MLP neurons of a small language model. Each row is named by its layer, matrix (up: input weights; down: output weights) and neuron, and shows model dimensions 16-207. Each number is 128 + 32 x the weight over its row's rms, rounded and kept within 0 to 255. Numbers have three digits each.
After each neuron's rows, "fires in" lists the words (lower case) most often at its 100 highest values on Wikipedia text that the model never trained on. A number after a token or word is its count.

L4.up985:098124080146141115156107092094070107088159074132147165144131173084164170139098102091061121152128072159124115122072134103097151107182116128160130075121114092116125126125164123150147117105107135156108070117199114133145080102130129134130122107135091172134146174114146065100067159140155116070096138103121128120125147138091142116112096109100131120159131109108131122083136112104110096128129104140105091083080134091094134084172104102091151164152122123166114127066133122138129072124042119138119077086078101154167112229089128131158128130169157016182096100108088091063112078137073127148
L4.down985:111106160119123130118181185102145140146147149125155113149145134113092162147145183124171144148141146133102122167163162149152156143108091116084146141141145115156161136164163176096164164207123164148181124159102128136106137134098099118074182144163156108117214060104115186169199144121138141106076149163169112135153103153162061050126135175119149187091121129136125113117137181077158103122174115127070185110154155162184122155128176117192142108144180163072131151185088094140096164074134079115177120144169149116160098091175113127142101154106104178170174158133144125148159165097137175116
fires in: "their" 30, "them" 13, "themselves" 5, "personal" 5, "forest" 4, "her" 4

L2.up268:085115110172092139136106102127153128126171160156150148097110141131127157139071146225119117165134104098141204169118150060170126117111124165132186090131126145137123100207115125135086102124129046109104200109099165138163088077171151098178146129115116182113086142108142115126103169058147064145161096168116076120180157100124161196083086141111129119167118178140124143130088128153118115136121124106189186125153090154150170159139147104097115157149084163101086151108141093115134130147162149134074095120095111108093105084068155144139130094139156160131193109096121137099133104174150133050
L2.down268:203088097066144119128121183144101129143079079129102116101150095140143079057157118099122115094132229135098045107144165153079088123118112116115065143125108102119159160131107117132095108113103154158119110158134126131107187174121133172064106139137161063115142123173095111103162069168064141074083149125133146112080084166081128078161171139110127144079120127090147110086109118111099155092171097131087074126166101108110103111094145122132122078123152101128171094146090110156164125095061132102146147170170110155095157153213077179102145143119104093116054134124076099153113145085088110165
fires in: "that" 40, "came" 6, "were" 6, "dame" 4

L4.up714:132161075126139131194164139078148098186195093140140180131145099067101166130150229173124134102150143071110156126174148199174124133165162130147133117126145104138187133093155091204068124171125175093084128158113186136129148174124110149087179097107081160134136112183084112130168103146090134122107148097137127176182079105138109093087107110102104142154214140203123112121114142133090147116157162120141100173124128147105109160142166101078128110086084090068077172116076114086129139131092163157117090145162134134110111115108099085096156126114091098122137184158099070115125088126163166114
L4.down714:185174146112156133095163138100148110181185147128112193151141099140099078070119118165138123118096089091168144134143078162097112197137152073069113170126148148147112148087148138124080118153136110134091107134098136092139157129114109166139098092107115177151189152132167198103091111157140115074046077120125093112200132125159137147125009140127121136144192135112103157179075173080125150167158131144127110104107129113147099174157096149130107144169067081126126166171154114058111143135169143185082127151101113132095160105089121168162096161147154073117186125132164075116089110108161104165
fires in: "succeeded" 23, "preceded" 18, "by" 16, "considered" 15, "called" 5

L2.up296:085172169169124150139140120149108073137090102135084120096134144141121099088124104140157104172124138113165103181112139148150099081059111168146130183141143143214117190094162115182144164109136187125081054087109126093101125156110110111125080145099113106167140125134152202116115161074143131112126111198089151103060096155092118177100124160117142118101112073115119144095130072092102142159155200182066153102153205130085155130147109100134146083132120133161081141094124090081139104158111101096134155178111108130058110165135179155135139115128092147074206106129168137146191156124118112108
L2.down296:158117047123115143169124127134134149131120106120162153113098103123120129186088143149096123076113152132138129114158168044079136175149149160069069106111118117065128070142104158104096147085115084146164166194098144125127129098165098176133172125154119112116098101088088126147156079163116143181088128072105134108127146109224161106132112141142111095142171186168121122105120165163142144106148069102156093206053080116196126119157178138160130148095151076102122147150153154141122126099142130158145111074109138129194147114151119160120150095107184158173147081096144100112118052100159133133
fires in: "called" 16, "medal" 11, "recorded" 10, "career" 9, "record" 7

L9.up632:154127108128169145088153142118151095138128082163120156109097133147121160151080178170157099145150122111073188137144121100137128126127175166141096094136182138100151120151131101213114122144073109108087107046114160104155219098171094111068094090166087074132139086161117162141118171108083132117120117091174192131095066140115148135147094146137104114124129144204116091098110134056185133106144189134165096127118092104130152140146126073137194154159112123078111138153139067113121153115109103134147160131138142121129107160110149127095153141193103108131142139130126116082076179118163106093
L9.down632:142107144084160134114093092144042152162149096138078090141166103139108108139145115104075095136093076083092105175102131145132168169154128143128093144119165110140129133095135149119110125180119130124152125137190097122125104144129121082127146106159140229075069144127141123149132099152130177126125159135106116126167148124135145106113141180164128192181133151166101140159096096171158140147128138150123109149088225139156128122160152133088069146142155081082123049161166086084163111105129138143174152157048102071149155101151144103070060128064197135149099114159103130155155087148080145084
fires in: "other" 40, "such" 17, "known" 10, "others" 4

L2.up354:155154059200112127152106187118131111107143158157111078116155155123090153089088114167120089119090195161124143167090118109151136160137154109125166146131208130090123110176170149172085142114117113091160138127092150114080171156148167164117106119142126125159155118099157141160151117154126100149112098149096097132141148083122095116158136084167098126068117084169119101090161105095096070087110137090125053120123094157070058130055115116133139116174197123108135061150098126114116159071113134094147108166134164119109118166099199183135138089146146155221109082107095105127105192143118132163
L2.down354:112113121069070120143168134149117114122098153155127098121096143118171118145138157155158098090089161126130148112168108139145141069127139161074112151126153063103169114088176107155077124125070112126148058181118153130107088118152111206134142080100181094088157114154161110105139109116135130156127095149117139186159048202146076106127145124139076138108127160151180137160100165076147058105173128124099126096126163106134086106090123121129156069081181132110136121127097121114143141166103140178121143102130165141140138089132091089152147151095039164158091114128127068048136182105094138129
fires in: "japanese" 19, "american" 11, "united" 10, "japan" 8, "world" 6, "international" 5

L9.up792:152177118137150147184087148132126130090114123142097046171098124101143188075103161098144135085128147140095110079140173115117128089153107161131084104140128111110153161147112134177116123163125096102205145072139117074126125108157138170140083198114139168146163150103093104189081120077079121134200138176133123076212101134158150079157121089173149117170180143097161124159161167141110145104107095133185114122127187129081135131135083137134115092121108123149163130132030136124137143135131124124097099074113196084096167160076146148123147111151108061122194108105082118106135135127174093091
L9.down792:090044118097074147092160137113124112129177124149117184086116119146114151119165076170112107108159108090153177123132126111122135117141122114093135173091162093105115109150130104088127105132137181104127175170136112050124098148098128085093158090137137108085125171149182117079211146134140165125085161117135145093065098115101088179100219155150133143126135128172072134089145108134137137132124152150096117139154110127115187128106197150150152142174117147166088119118147088111162128138168132154142204148154088162133126139196135087203126173069188211145070183155105126201101073063138079127
fires in: "but" 35, "only" 5, "domestic" 4, "early" 4, "although" 4

L9.up734:121108118172094147105144160177158138181093101139165056145130183100089144147097190116161084136115140166109097208129122135112193184124125095137145094110255141178088109107164126132101102151116113141126150115137210090078164112169197108123177139095113136203094162161116135101136082145143127120130120142123063138114065119134118142173118073124099157093108114193143119116160090164126102088070121118118064097088156129118065147181156113127118143136154148133155158153143154096163167090104103194142125093101146132116116116137121159099149114152126134181125067112142177118133174152149138109
L9.down734:126161143119152157093158155141081158162187156165070171156158111138124065165181129082140150156140110180115082139095069100085109069120160078105117139090107128136091157138086102154122100113099167142147119165157144155155146125107131092128128078199148119117098136104186196134102183080123143162141092130186163117119160141128096169140113095158198089158062092134088115157087156132122138114092140164126084138119138157114121130132121096148147158093086116134174111125109103165139126141081129110050094137166192074115167158193173051103133090202082157123078140114143103106135134091185127167
fires in: "uk" 12, "u" 11, "spanish" 11, "ukr" 8, "ugandan" 5, "uganda" 5